Weights of a small GPT-style language model, trained from scratch on English Wikipedia.
Architecture: rotary positions, tied embeddings, normalized queries and keys.
Training: 346M tokens, 5274 steps.
MLP neurons of a small language model. Each row is named by its layer, matrix (gate and up: input weights) and neuron, and shows model dimensions 0-159. Each number is 500 + 40 x the weight over its row's rms, rounded and kept within 0 to 999. Numbers have three digits each. A neuron's up and down rows have the sign that makes its largest values positive.
A block is one neuron, or neurons of one layer that tend to fire together. After each block is what it responds to, as a language model described it from the Wikipedia text at the highest values.

L2.gate111:459466584461527534477471514558508497491468541450523480473500518472531456471440452538411510442528502506537445463525519545494507495509538479526546494492535476509499535463505453503506432592524505581473503453556532495581461512508541449501537487510561481541452484500471539461468436507467522526536549518539444522541516483476451465537450555469473409475512491471440498515503535507408499520481459446484533491498500449472492499500503484479560431524442531500526470505497509518532507415450490
L2.up111:414492589487561552482546512562465530518507520448543481486484533516545472450427437494439480475527507502478521477472488519510495456535507462523537496528454507472451548503470471460533458540490563585478483487568520497553441525501566490447564449463513575528483492480510564434406466450471500551512546448511458516539534472485456529546455533459501465432532422547434506505436511473418537535491430481424558503470506481513482499557510510497533463537458494513520479503480489515433557406486537
L2.gate159:500521496535522466433459539498442542487546522600487512483502426465533493601489537474447565445471524515450480488544522522555511552480483562515524456451539519453524502496548501490429489520435524481508450463508501449477413474526508492544407461478633558483474490500493468503450446456493489403595500510498534534546509512493526488436459493465500542502550448559521502527490488420422562483487498519482577465511400505507490441520511497468546520542628570483541499500481467510536540505563448
L2.up159:542483531546476505488486595507551497549547544511520529516479436462619458503484504533446465565446551527550511449480489457510506461481526521488510477475453508496419492504546477506532453506492534525474536420526488455464555501527573463552465522491537506521528539543437483485475474466548514460504457499497508533527500490498467413456527507469531494537527498490397446411441478447444558517460476438465428561536482477489519444533463482537544628500493630522526476472480566486519538518582404
L2.gate182:539454511527560444540499515534516527550524537521528524471453468456520525503495520505443587515515458456471509551482480580515450485504506480482498535526462477491469530475499524492504540407496525470583583490478567462487491499535462470528508535482521501474496453567522508503464494514491510513438441526525494529477514473497498543460549512490462448491512461486441523492448516538457491588487513577479532567494469468498525535477497563536455505587551463393475553508491497546457447565519467
L2.up182:542499552545561493512481540490504508561577553547480501425467507468491515501517504454457518474458534532511533489518512558526499515501493514524509536493464511492491520541533497460532495462548527418584575458459540440498481483502496508541478528444589538439480481590549494484516496526462530519427498530508500537487457431496439520451515518568446486491517490545489566519420530511502521572536578550461455543510497508462479470447486525475427481499484443454555503473468488517514447536541525
L2.gate188:518514529544505478458448519516547464452556468499521396467493502452580548550483464503527487482453438480469502503471464563513457452561397389487531395470463504513476495574528467465497528413451461508477494512498484471423483486473557472491529485493577575575509516526523499510488494496461496496453505484537506549575599455427497498523476519492517531467551446485426504502498563537495459554499498452490472517468494439460523486526472426520489445504458474543474461496475498561501546516511470
L2.up188:509484505597534457464496547539560491487549501498492475492443471503544502625481503530473503459454545480526541500472472594494477440563465430536558428423505478510446434534557517463472477465471460445467538502491445471453438476495505475555508495520587533549490572576473494528502467459408494468512553455538488602562547526481463478545483523538472558468527453520429507456474547580496432501518459475509452535458471468530499474525450512488475485473472509500447505500406502542460519543525527
L2.gate201:458539637481455488479449497559521490522576521497540570492483493521549486551415496463498541602535594499436517538467519482522477462472510500477467517507447551476480505488564509409432461487502491516526503543493454529542477474576488528487514410408522558564541486479470448510567555504450547478563532549529488523466469477450491476447568456587472440520519472517551529495460521477454452429484487588537515503442568456517442484510538459505502511515533523468530512498474567503509559543510521
L2.up201:440543610463438526491461498561492485520527475497534550511479489524551509511457465477501515522526548540494514530527541491513512493439501489488486492395405531443515549456481504448462448504514518569481444517432457553587461479532525483518518428455543559594489549482496456487509525510497538435579516522570476507477473499481503406520593484595506443479516505540563576504474535486487477480444574598513492475505574421500463449464486462481473502479481483392527539503509512510489562556576514
L2.gate244:516513537497559486470442506452479499535533506512510560484556512508502501498585488456447455473480468527573508509530424455496472466476509516546486588474488496495398446542592474528503573547581470560470494516527521439510401524531517557435504450503464473508483488498549502483419477516468505519495505478564489500499479498496532520411449438438477527432500428534476544546474470450543519525436496463506486513547509540464526450539486477477547491488488495495527529454434464526560461452535520
L2.up244:494504535533514556537453548570490550516545471530535551526457524523536498485527471495483474525497487545511588493548535520472454494440539486572469525495502518522522516507490552478562532473456474563477529504490565547460387464463457564453441455588514529479496495458569499549486487501539525518517431497476527513499530500561500470520498504434508569469523518430524498507515472504545507531530484561497511510557479560424466455478405517521546515478471456540410509510498460544457565426509556
L2.gate249:527540542555496549470470503524487453463580440496559485544574574447557557529520511457512515560486449484564549549520512499538553522414477519600397503511455504529501535504551536459524429447510476576503529495562518530470481521534503504444513468514456499541486542523534474458483452493515417507487452471524441493499576474436519489475520466470446443511476493488580517483483483519493521490468498427455465521466538517478498542534433549408522486502477509481484552514490426515516477506566534
L2.up249:460508461497456522511531553551539531548511510558488477559517534482513567523446563503503447481489522493449487426453473487474479451433530410539523534549487487529526510520578436499607459415473527468503563526532511544463500474462531472533530500559552527563512500530531517499517507520509430479464514538539520460512490478534471475416499551509554467501541585522514479475454507538550367558525551514477590513492482468470482515482512472546581472539497482528507503554554526527493541519519455
L2.gate318:514472520507544520507540503509519444520484507474491496560557560456517452448449459517468585489535544511471463516465526448488468465464581550540558506525467431431557435492488587516528433499479478567506508453529542609538511525461554458465477509445522505549528481447448535419461430550480465531481488529455501399456500508492533474482545524476479558490539516521517437519557442551448466498459526481444511521483487495497511508524524479519454495466523529420471495525453571504493476479470471
L2.up318:519551504570528477465489523463498478538532465506485505523525480540540509420548452465419480470491562483455554455441490537466484571457518489438530559474480506465509435506478514490549468539560470486486449502492557556499482525481584432473510520482502514542608489473499555454510493511448454476482488562446498447476512540528520537498524504489519518452576563496496445535499470465522465386481506493481489523474548493460578517532490435497445497512525491455474492528446483537490463447501409
L2.gate334:516546401530536474518480461495487468572483457487525555459443444494616494550449488482487527551474552524439491542482508544525516500497451471492481452434504478453479417499508426545510492499439516504504417545458565489499498478463514511598463427506473476482513495494508469491562450474477549554465487470464501521496489455500578531494519518503479490472457473536492551517515485548531467585536450465533461458505518573502434564542503487405551598443509483496505408507459477520532540486502526
L2.up334:553569423524585524534463492480480461596480440427537543507435495446512532494535503503540509542532542580436529517432455536529503522572471459483483425479463463462474491533486421502490548494416512511464492603468492442504511523483522519551469406532437483542532535530455494482553462437496506533468550437469475473488475442511563495493464515516440500481499495546529554513517483562541416516473513447533468406542553546503452545523535512407540561479515491445537466498460495518543511491498545
L2.gate358:516497476484485472507548487512546358581418487521468470523507531515455493576506451513530457460553533535546587538463461425493474487493532489575463472547502559459531517495485489552529578562533422484436495526519512466492484511498525544484480497463440564465511512491482502493537530519526463430467483428475502544516569449479416453454518497492523536520474475562482444476470579453573477530450468454480558518460575473538513528446482516562491498480461532502498457485545512497506506461488479
L2.up358:452530507517467460479545538487500417595505480494432553483520583483472508511465485482511490554484532441522523559479525479570472526457560461506497520495498517487484534417522551539542505548577556523508489486511506463485551419468453503435520536462390518489469520484521505430502568476569499466471469511489498543513525446418513514435463453474496471483514490497488487435492511520499538510454486505475516515472492496565463457529523477556454449434547513535466536547498574523534515468454481
L2.gate367:500613539519506532513517540544504529507547546562487517536502505521533507495490531470521459478451539510424502490554550501465522430523497525469548463495468526467485470572481511434556479464531518496523523442477423433471496527458540501542435465434577465488498519485460465476425540516460534490457609488462554482504524491484387484546454477474417461474457482487464560471544468415515552426499425509447446524548446525492449489517538528455439511541490536488418534544407438543544483533553456
L2.up367:541587514506497510559515529540486515501527516565468498541487488461488490506521488492462428512511590474473527471560531508500478461500505476522517475516468507486480456544515511443492439480549506522487488449493462420408514510503545530569468446483548414456466508513466440539441531502486589502448696493453553527517535469512417473536483508492444490521476457507496523452547494436439580477496432492473427557560437479474447470497536488471485474551486535513411520546513460540567503565530441
L2.gate432:551487486519471594477464503532516414512573538435412554398459515484559541540455469528508427542548537447522463496515506503494465454491436471517516451520418515488430466506538401513529499474497501489545565560478517547565467448431524516459484480496511479453496434491456443497523515529489502585502542486443474511536473478509508498532455514459520563533528464482570596499483460518495508536581455554498500487501564492529451474502461541437508471493500522531544534539467497559526495564546479
L2.up432:530529501523505594481430485542506449488567532422447532425508560506516533480456516560437421530527504491511457490481495503450522464475471477494475443509438533512435491500454454499551485476480554505542537561463538511585470548476530542443508528484526474549486458541529460517520494489512475583530568442495478489558493448505538511525445547503540535475567476455521637431474498543488480544523488545494491470490563482495439545519500495516493508455464495540544501530472477558532512579522513
L2.gate474:497497534586512495498497440509473442438442535495552486482456491426536504502463534492518526567493458548478514540506474509466524565549451465519534484514520480477462486498473575555426532471424511507510522489487510502568474464548499466523389457393513510517498455555483482568531477521502551484479492518562480520554538466482448452490505504441449521525498505469508499456443558528414516484543421494495527528498573444441538471459578458447483534516521551512462485541526564533489510492481512
L2.up474:567532511492463478456505432550458451527479558527483451430459501448616543505464468520573498429449460550552513495480422530499522565531446505521500432500516484457446555484481484539441469473491463533518488494451510490588386463552561426503451464457426557540456537546446530487558518501468526541528490520531457506522542440479433452454513533376548526430538565516574525502444537477467469531481497488512478473546550527465465454508468493540516602542511550482510539485508529582450528561535539
L2.gate486:515505500524575545508506527503491442475600455481441486531513591534507591500501529469435497528511483491468526520461526537532512496523543491550477430498519508445476457500453468431510488449467462511498471540521474508450454496498491544491541504516554456507510520494488483502488465535515488509534470590516399417535498474484527529476466481462485440506458452477524453442502456527462500544478442431563485537459478550515467632590479502505423518526520473475441562530521506491516427460494467
L2.up486:522471444496457511507507542533542533450462448488452458499448524490511548538529460524496446501583487534508546463492555562502430527495463530565573495525450497491551566547560551524517539519471471534483470580509495512468486528503549483536505490509518500451531531547530521461537531531439580478437518450501531525492484445508430428535456531438456496448421466504533493525575505437512428494419539483516453535538530488460506487510524532473479517527529460510545443488520454580546494497502439
L2.gate512:548504526575524484497455461577488549514459497527441545496580502543538514518459488422504513533472524625570499506380476472403475535490571537535486501477484487554467471544520483472459496481459416551544512495580487492562486489509467563435551435514512508521518559513489466467512515540532395502548497433531431464541502428494562540533527568501544556526490457500536493490487549534436527524551551462450506492510523450494429479510511497516494487482516479502551484473538511466431485479567546
L2.up512:568479436573477494501429484500484513506525524546484511430570533520496459553502483487495498515443542529531519465463469444465518559499460552570509522515486565555364464552483467491479536523457403512519438505502486497549441486444410524465439423468569559460550521527541482506504502465460451466552441489506486462516507419522573483516519558480493593560574458508554575457466499518424513507438486552493506498509531501477467424503526524520489549431502509516534566494504475487478560466565544
L2.gate633:473538535517509508504475544509459474493581469507507537449504494448542578498447509451538517443532610495447516479528490499487492505537397489536523582522555439453508505481525595468576557513534471488491478513548508486497486512483552502494481482549496393523496501464462484466452561465524491515471548563539502446490526474391495518516449494527453533522548458461471504448487581465490499534466504497530511577485474475467512527551541515508461392489508527542540529445508482536547497518509484
L2.up633:472501545496500501443465537481485456471584510505538491468535522436532534506458535470495475446561585458444494522547493555473454548484443456460536520505552412450539513512529590462557540574529489480481483511502512478507523515480548516487454450506518413441544508468485524481470582444558524506458555537523472466496529410385480535536455495525479510494461456506453459458512593446477490523491478505504491534503474464462514535582563488553436435465510562474534506434483487512498530513482500
Place names, world. Fires on place names, most often York after New, plus states, countries, world and a few mid-word pieces like Suzuki's uz.

L11.gate147:438484507500511558458496508444522443477445503521494533501610468488494571592511513488531506490457517512512476426514473485588544561447502467447446522457513510497541440523521481482494520556538507466512498509528531476464493492504520504579429526514563471550515477515460432535562523483489460507502484478451477451577555560457527588493442521472572489533478490491507489513468496610565453408490478550451528531461465459496416482521508507487577510522606500492522476497473472540475648504486512
L11.up147:505473528478474497460459505535450532516504518438461501455508473501545472513560450490514514577522548461612543494475535600592490496506440457548482490500457501500518472486536476511533498528526540514535474498506474432474571500515510492537568474491548533544459477496520524474527512513495497528478495489518474490549515515474506490464548524415488522484500473494497564545478547510468453434432505498446494498530533518444536485559505525418549529506592499502493453554395505427487522406518508
Country names, name fragments. Country names ending place phrases, as in Tokyo, Japan or Beijing, China, often in table cells; also word-pieces inside Asian personal names (Jia, Hsiao, Kazuko).

L11.gate207:498484470511551536493520504493537465532488505480484526427520601561529475488521479510482486436549505542500532569467499496548467437503490514467495571490519493527453412487507500468555528525514496463517531563514497471509494546489531494529555436477480493576541509529505489582487489496522404518486486450424450505494501532557454566516500475471523523552581478527536558549539515504549524507539514474507515459455525479514585479490435466550516559444521502442461456560407520525519529461511511
L11.up207:507427456468485565429487549491562498520428460473432473436520479532509467487540529510501622606484421466494488556487527524560533498449505545555485459475488525588476527529562488514500554483485503477489517457538439422459475501427496524414510488530482529496481565551498534429500573503519484507478513587452468486508584536483475523569519526484509475480459546507571592485517464441463509529476439513490424502530548525505508519422516508441462437490460524435551557460545505449538466495365483
First word of names. First token of multi-token proper names, most often New in New York or New Zealand, also United, And(es), He(idelberg).

L8.gate13:446468439580455540538481492428511427531532541558529503451503539494606500525510533446574473579510492521471481488499550497508581507593542445436494511508501470521537510493484459580522455455484551478489530534432549587490541439486500496583499469487508488501532466483519514519577548517495458492472524550444472522494513484505524421542461445447509530476506534433478475460514497542495434521503578462471515496489522447556518527428492458481473550470562538412504463490504512544426544435536514
L8.up13:483410499502493538550489520519481461467523540542525558467517482487601458462439510489498474531521527481462407523555491488547513506581514438481483409512508582477499509555600462511514575514426545529542500519460509559506500441541548545459490446522553491481565412524487497496475452499523544550555481510503473494456399418467493389490582524427501493508538521512495508441453522582437465510524533510522398465450502409535476511446475507444525579474532413447461539522531558538468477494533525
L8.gate58:474521527433484414457537474516509579485434471522491464410521556429543561506486535564473475492517500543486522510435493476470415525512473483466495520482484488509545534496493479563515527388490546493503533558541514567496575562508571474483548498526522527489576480416544540480474563492484524467438509534515426434550510441506463520550499562508486517431585516500496463461548487532487427511546610514499499472486436455505560489478537520467441477500583460513473583529508536465452512427490463
L8.up58:496431534548531512452528503520513527475503505560438433447455482542568512564550511499499507480461533514522521581525491566489511521542520488535461463503484484520458551514474501497532501448507519532456486555529443534561492556460485550502482448419490461502539448495523498482537497397430522475471521504470488496504490419488551516480475555504485551542487525449544482480498453491433462522547483453511512515522521392400511506452580490455516541527491517515477510458431485483460577537532469
L8.gate262:497500500486482527398504491566614505423515502488474526460538526498511456436510455508500561469507503552441530417576469560448425487524517474526560447466490458451543496511471465457531498498513466505516499521508453471484513487503538559516501494479537421527516460535479548477495493466556512543485489516498534489474481622536548558504455454549520535443494502554447552485503541491521513429531523488447494514571475517489494513522443540469491536466485473449454469454502531464499482448544525
L8.up262:516501540498455540510435526522555443440437501486399502487541468521511447483511492500507530516458496511466483479535466586455454550449491514505528487491476433520542491479528458461530483497558528462506470549445510514496511507504489550515536492477467507495555452502491565478442464494501490560498505569588560493501532532554473558511483514527468502481496531504500561479457492566538533547500485404384455605519455467516526501501493525502465425485494479517488451403511450427481549503511520
L8.gate271:508507538526429486525594494600481499497576565521394467530521502423516530540472446532499560481533494472532451445464512532589540526520495498561460515487499533440494502480554515463462428537529482542474579467453485473462549452512540462560488572504519524480523536557470519461546458414441462491467449580486493494505471529483527499408527464516475531462508478507432464482485443493467458482433483454549539533516531498543508522515537476478497519426562519518454480484558481468469524443550499
L8.up271:463510458484499444490531508531545516513463521454534456406501543531519403528526534509440495485481510471544518556463539479467458484493505483519493526448459485506567527462529553474491444542463487524506492461452469529491489470485485480528476493486494535487497512514510514442464523462404485545423577462513444505474533464581544523504514442487439463417578527474518414505464515567484523523461571598444501509512567510567433477412555545509587485404544556477473462541466453526472518437463453
Ordinals and place-name prefixes. Words or suffixes opening a multiword name or ordinal, e.g. ordinal endings (3rd, 18th), directions (West Bengal, North America), New, Old, comma before region.

L8.gate25:444459523484534465566490448490595438454511516541470554507470497497520454462476506527441511474470554483436471514512476464507501534457500491492595522455404543462488457494542554511403512504450547474428566551467529503448509461530546531522485433522536495456511485480533455477459460503533550533497529469434518475524465588492460453384510571589510548487520439561449469497520505486462520487560473499450406527500492547581482504551514508457517526470479549504479464521440479497513483540469507
L8.up25:499513506471572497489536493571499526478475488492515553497533546574505522484436487465489470487419478549456420531501554479467494576502463506543550499493445493465550487486518472544429596533508523527446495579460529497489517485458448490427462445477576520499543484481498492433504479427539536468495477532471484535594489548479449482489551558470539511469466458511496524504477492492543459534461474408413571450544513481543417480500476517480519515468473525527463522548486481468514521493576559
L8.gate200:519521557434509467555517607471557526514440545539424526488515498514462490569503544499521589496476462474449488530445514487542457538486542491505513477467455510520502516555518469533531520497506469570458476478531520426493514444426523446487490459500439501471501505542490500503531530512548549477511500503499422537495447546476439423441480462416528454455516545458512551521531476581476492534514516415500440521429489421557462449452495552491529494479440429486466475476595519492443552523489492
L8.up200:462503482503562504506479535457517425537430530474530496535468483469489562512628528456552500451466453444504466525445440520482508534492459415479569413479575486504506501503470536468446491464489481396449502508521528586460545531438471448534457475535487488482532501487547477486527492445529571504446446535496445542562555464476505589499557509473512460537605433527522557524512513534472483502580514528517460494535467560549537457537481457478466537548480497584467471493405449524514407459414556
L8.gate267:465516527545499522490476540566510416560512521533489430432474447474507567514508593533508509523508501478493615514488544570428555540475550524509485469549527476477470534534512473473461433443527477514465459476433444452445516535520434463537599473456541443556481489439461486471496439547460437433524454488466528537477469514543502604434490503453472526438472477503432515475481521536547501471530467433491498517457524473510497552466499524554526450425447515484479565449511430519494545531485474
L8.up267:426496498507464493560526449473495576557507512562580459498427464468563515539542540484447443514548527447442463488468439600481532485538460473515454491488521466500504513568497451533487424490493503532431436544467462541402512456549496494519607473528547492531458528497521434524531524498514474555544504476475564492500377481515537475455548548459419490455453486558421521413495435506472469413551511494511542494438583496480477503480520535545421537490458534541510455500467519555483523499515510
L8.gate465:508533510462630460535566467517502497509564462490553461507511434535556435498439513491511489497460470487403479513454532529503522486531433502515500546504479571472513487458484499441517561511521459492435518479469494557563461519465557516561459503467476523548479489524530449512538538568509487520499490517561472578516538492476429503476467488500476535498536457562500501486484564519396556391521503438478518446522581519413406444536507497463515444453484553447515493505486498485531548541509512
L8.up465:525467485457526448502510477603546454513478494507569551456457597482498573534516556477447436451520394462536537520455500435478454488519498456479481508510453433536535418476547499535502475503512555426495463525485527485507469546486480468558514497500473504464548462532455483466523458462506554492407486534495442465466504519524514460488516492520541468470517388463573496446542514476497493477454505451442493481436558521508551455476467513431430542531565501478415536560472532527483475576482487
Country and nationality modifiers. Country names, abbreviations and nationality adjectives used as modifiers before a noun, such as U.S., American, South (African), Russian and UK; weaker on scattered word pieces.

L2.gate4:466569465545463496509576521479538514531546524545451499445574487496512527454465456496504534519477510455480524501405434520520527530511457453480489535448355514490488468434523453510452563494474504506528554458469480456461486488428445530531526457556432534557536564531497521585538503462466528554441559518505523483566423496509512547463426508475481484480508464541487466423473468495472484568440567536497538483498436549459439503551538513511477504532581497520589519459517414546517551517457494
L2.up4:481579479554468494503581551508520520538519545543428475427544496504518522467510495560492574543470501477503540492433481489511477526488498514493454527445388468492505440441466413500454515474484504490508503505515486489496502471431442564526468468537449515529505499534481551579544511429438544592455558558499540510541454456524520590486429474529539483437486470548498477428479436537478515543457505530495536474531448513488460514546522509490552475458533509477548512467544418516521611518477480
L2.gate190:445488521500573580433516561457478413491492488530501535448494468451549434481464440523607509546529444464562440509549469536394535487550507518476479462491489538481451470543513534502448487504477454569517397522457500479451587428483459485427542472523455532447554493481510456546486482578503541486436478497588457473466501463517553466492532523457532541513518405556511525509544431470460520479479559542441478424505503500447517422476519440501457535437583475474466520507435396506483540446448539
L2.up190:475468453493604531454537523425473470504493411487494440424521548473501501531409491500504474520535498502449499562532519467541549492491500501475490490473482521462459471584519473508524450517515474531475486461469515444464592479448537547463558462504453524453544566500529535500487572506527503536410463569486439491441553525504520507528476552525564517468432442548492584516467490489511533464471496473488544503512495502499503458498425489495444537491553520537497491549508504506482511450440501
L2.gate225:461522529577508436462517588511565481553478456454519505524589432528514474484482503533455460531458521523461462479449524514568487492533554556497467497461467499523535446483497527485511552526488493521524518498449452555455513482417534537525506497561455431433530483413531525513546522548527430483498534521531510470524426507523584515497511485475520425468516446494533508427441512477459562502506502409495435469493491475528587549480459488504560460512575471467490542519417439486516468481440531
L2.up225:506604458460504467456532534460531528540491503488528481522501499451471491500455474497502500472513491497595528580422457439506555524559465490513487474425476461473513473467483555515526487490516445453512489469455462509502498560480470527525479506562423486462507466472543554488480426478512461534498471541489433502538490510543584470501495490611534500533473508499504514471514501559499596588464557431498480521534498502571541543522500459464532528484593506513484505443446412477563519557529486
L2.gate237:468544515567451442514493483471523488513464483497458535433475474495471462544502516503487514514482495548452534511439451498469491469568512522459530505510459537517542472474529490500535408494589431508462468526505570361498502436418511487516450490486533524508545539461469465534511504504441580463488463532445554459517507537510541489466444496565568509491491465482551440500531483562538514485512515449587481516562503487499532445471551435447557495468519530533457480496491495424499534488427528
L2.up237:467478537569468467496482490551513482547540486488466570492464454479499472450458514496540515584510485491441492501448511458444451469562522489499501511542506474494513443515513511499492483517510470545490468495501533390513501545424490529498457505494494534504607465503552442504444480520474586482519471514462560475474533483477478536495466551524466518530523478479501463503556528488526452474503471450575503520514478488464537453470524467473540450462497464459503523593528493493518549570465580
L2.gate257:503571618477562520531542503562537578483495532532495473484503463533484484477572419443486466506442475487473498463556507554524491424513535522478491475531449464484489568578510530539457491484574512523504512451529520506478543551468511470514529497523564473431488518495569510438480480535502483434509540546505537582501433501540531533470484490513413441532501467570486568463573471456477440458496536491533567479479532461469530545503469447513439478488475441466445469493475417542522526541515518
L2.up257:446488517439536495472532538471478549495562540496455450489575478483534419522446500515424592518532588539433545518508451503505543376482494426440546509443491467480498497503490530484468514512541454495501466456451512392457525502497484512510547486543518489457502497483520481457501487444522532488535527597469592438511489424444462509493506502538427424532565435511569514465520513468551457545464529485532552510551535543418504500497522419520458479551528461567474448540475532488516513510442399
L2.gate282:542553446501550417517482499488472513467520482552522452472496499546571604497455459457531556448461470490474504395465530524461444534500459521539518548461506545523482447486500485558462439539583483491546518508447549466552489498461559426516437529455506499601511500514533502527580462498539489512530485506462520478444479455532445502417471500518499493440487417517536475438481573517485507541457498462487510479583532442523488488453477434518588547586619551547560473513529538519473508416516494
L2.up282:502508502505525475473555511487546480515493431529505463485460532475532613499482491509495500479442439487492475496492492470528512507572456495436477472497509487571539462418462512425486562473493524482464562479545473569438450540487486503578488505565457466519543453472500549642546509507484550572565503608524486523580475456515541512463472506518504499501539535482468538465517500490482468465500456471466511481511548444508490512550485563490514461513555521565556487535501480483452479501532531
L2.gate360:434439529464470500562494469506430511519519500545505493519391519411501456474517544570499517532466498449434451432432454534538473478539518496469525445512476569524480387535501425478501480476525492504540537558579488533523491465496509487539465405514436565496488560481512491544541578529474469556489529555486568445458527481513491507466460441540538525460482519414469549423496484542557523513511483527456448542432476507497517504503514455474533582557571442501477512515522449516542493427495486
L2.up360:439513551465474528507522409511497493557527452527449559510539511532561478444502430486572528493461571510481536514423513570525498496455435432480505531473501480528475437402500517433500482508518483481431450470473526523486475529488544505510516510528465595553577436496516469490459487486529493512466525581559565530455453519450514496422512518482487486504553549482520483507540486486485511531523527429536451470456464536540499577527491445460540471590491541604546537511522545552559538461514457
L2.gate372:514558555453531480507477504556450516525437518558496510474540483460546505516533505546483527467513505455439468487480493502498468517528517543500556480547431474409384462528486496556515461569429495476547500498452510467535490572506504462519471547512500466488442462573405464470527441433460485505525428550515491487522473418503478503559516449564499450521541530558457476555543507467463490439515511548442514553476525538474474455527434475506519482410468476453492486557502455504503562533527531
L2.up372:497509511475450521501413538455523497502466534488441515429498531454585528523526515483553560508455457524469502551466448490518553493537464477470471530473487460450474431583565475478533498517495532528489473534456449461531530535536522525455580495465475466524518503519490499574523480474462548490539423551479485461537476499481522479587544456541477418424460529490495527537573528524470456542485504590381481520499453552381487486522528512510543470443494480448480512547504453529524530464502547
L2.gate384:472473455562514542545552486480545486546489543492453459542489486488484471465485459492561561566502522533445485500507472463504442527456511594418465509451538557446446500520524543470516559496566578494479447517447527512493530532465541474509510506492511501554521519517483501524463507473476546536509441493523483419488490523485478470425476453498494497406536455478582481539606554492517536487443448445522505602499512467435483508477505485472460444499554423464453536560529478523569503479538492
L2.up384:476445413554493491516542530519559496561466548512458481538484496505558499438514500540599523581492534480463539557561463518505452481469494567442435533479498615430487474554535464473467532480506537511452528470405504513508536506455473492461445538470480482544503504503472505556501484516499535509484468494561423394499441517496490448417444492444607540453526447505505483471564548468567521454457427468525471522488530412484483564538499498504499441495539439516514600479495460499523536468518534
L2.gate407:441501515474480484503496490466431471499501530476518473452520525523514497504513477404518419541450472485439508466493464517529465533526432461452539469473491527539460426476572477546502508515488485423558536483511542483521522617527520539551549512551485562505520564498506548526527497398521491492481552597466504486524468531452471530521484539489456485512551456496443501470430531490533551411489545584458525506463368474553512510492505543455491548423530449500540465494438522573538555511482457
L2.up407:478485510495500506513448490484401466550495542447447483474511528561510502549570484446537461499496474504427533467490564512530451500479446480463485456486492465481488393490528474530542487472471472432556465475500496466495475627525511533494561543500494557543519582506450552488507457417486450460484514545483512494545494527477475508525438477454469487509566515558477544493464574528456546424466510582402550538489415517554506477474528523498554541449478498534562469498451526509549539481465440
L2.gate513:513479429535451491486497496465502496503498428543447521482531454537507496515458529467512556525482495504557546502499469553514465514570532441472504545495493525480539496510516511537489470437555471473471498488470519458494468485489535492526514476567512489445439531504446449515502478492516524529437497468561446528495505521490463528446439480477565522489587449538504470492475518480527482467576515500519445492423545523475610449497565400528512481488471499491507519524494491496518446481499526
L2.up513:562536464572487397476526454472507455513518470504507472500559464508517488454502531456489480499487497533564579447482562503500487527491521408484497515489513472493466545546555547458565456454470522485518527524530485502501507565473536490540528489551528472498504518515546494476450522485526539437427416427477462436484420449451531529506504464540492538516577461560478446458480493479485515516496541472428458492511588503518587454472534439518487471553507490524452491498518511515517440495468487
L2.gate524:515483416554483461454557499507519504590489579394529436540495546506500572486571469472516532571494530480449509506487468411493543463507553530451530511555522511453449533522510572579515465490525522514558560475455487460475503503501446484502499464498505532506488496450474459417506473572533394545437491535486524496515576420448468456436516497520496448505480468476526464500539443476518550516513516435460502475459510472553470484506542450437476445533515485547561484508533475470454531458424565
L2.up524:509499449520457468475560504547531464555527519524472504505585509510518524466556505477546512539499537476512528471553447462537522529511588483500552559518494531519478550520514568607429474531479466523561487486445450467473494467544479480475494467494525494472462537454555428485397453567528408521519492501454503492481577453450474534399470489507509454486535470392447511506557444466533478515462552446514476518468539495546499471487536492403494501543530508554575452474535456551503520449430520
L2.gate531:520470505453471524471502473542490460505470502511510572550550527496490507481502517530566579477502570518565465530472483521471508473515529473511487482505496516467463471520494499528499480469451527588509467543452517517431513509518526481550512480412486564584537573491539518388454579412552535439526578493453524487468431491540495470525502471539540509529459528472471538472445479517548459548444564559520549440650514428487524519495538441537533441526545551496472558560497507521493514493498476
L2.up531:499475448487469504483439425562455461498440464444527537561525528491521523501493541573559577407504530522532457509503512492468488468494526440505446479420497515423483465539465504515549494492519493591476478519411495510473497488529549496520538534454446519575526596461551534432492602403565524534516560469457491489437447506570482492540499485496522563543425523487536525458484539504547472517475498570498519513671534478492477541497525479505528438527532528504501547515507490500527503479478494
L2.gate534:513550556534489430498552474466545463530554518516460463492519427469617497574462457474448494383580548443495583487445529509499511499477479503562561506491476511472442484485450432512486478609489495441390544533438510458479433566521563485471497434555517510529495544588523508518597447516496469565533498596442442481532500477499536455468532495386449501513517460591484525516515542544438529547465488468502524523495441544512498475507497526462532430479569513602473601445546442541490478538461540
L2.up534:474512432490472483489484526549495470528546557499474443452439524507501419463460532563453523563504438477452467512417495523524391540496551540465523454492470459503519498544471476459543553533530475556529559494475453508502495547431485500518500519491477580553508513521478442452502461568550521568494480558459449474532513514458467417540489498483554501505565460532491552520519505590496541511506593497494508485548520494536545475537523458487536458455524521555512568376524453623532539559513500
L2.gate537:494529442526422495487454557439500545535503496495477502503438441545582491517499502521498509504481427508557519486525458487545522560479480450564466578510438470532492501475496530525526487467492471523433503541516551433454477583430545521568511428586440420492539522567454477542467471465478469496499448544533568435407496467524514508441519512457490603535516476493508535513476487503500467482524470491522530583486473521428501497515490475394466546521505515512487478442426443518508469464459450
L2.up537:508473516546508509495578568635591472546481461509482476438532520530539489499542456508451477525462504514428474472499429494560501494531530561573523479463533508471535471494419519516488461544491480504531544486531543489552464472532493449543443463484535550470601479448432422500528479474457509504521484579481522458469501467590513565550503458472494479483478570469529482431488498499431483509438542494521477514521465521445507484453497475479501495476529466440420526484545499596518532471478497
L2.gate616:551543459543547502407529447529433519502480477556543491511540537507571535479490535481486502456578542514469559577459578484488464480573556527529523469479496468534472412526485508565541399556496534484504537490424524533569486472497475537512451523486443513478512471529520443536447470434543451527474541522485421518444556501531471541503456551473503471532499471457485485435600505528553470549461548469519565518549536466536533536574456474470526483506521493534515531466459468532484510545533520
L2.up616:427488463496534472402551566551471497504477523519459523445502462464471443514451447492615504463484550473491558508492555459522520511522476507494493449457537460619538428517528441502508470525451504476486499498409547459520470535563546508501514541511529544428407508520461455503534488433524508512545471532544451469484516543505471512503558543469568555531505487480439509550522578521478491572470501495428522512597517468451496524593528497425453468447510496539468547403452499509522485529491553
Multi-token name openers. First word or piece of a multi-part name or compound, mostly place names (New in New Mexico, New Zealand, New York) and compound pieces (Hard, hard-wood, broad-caster, O-doi).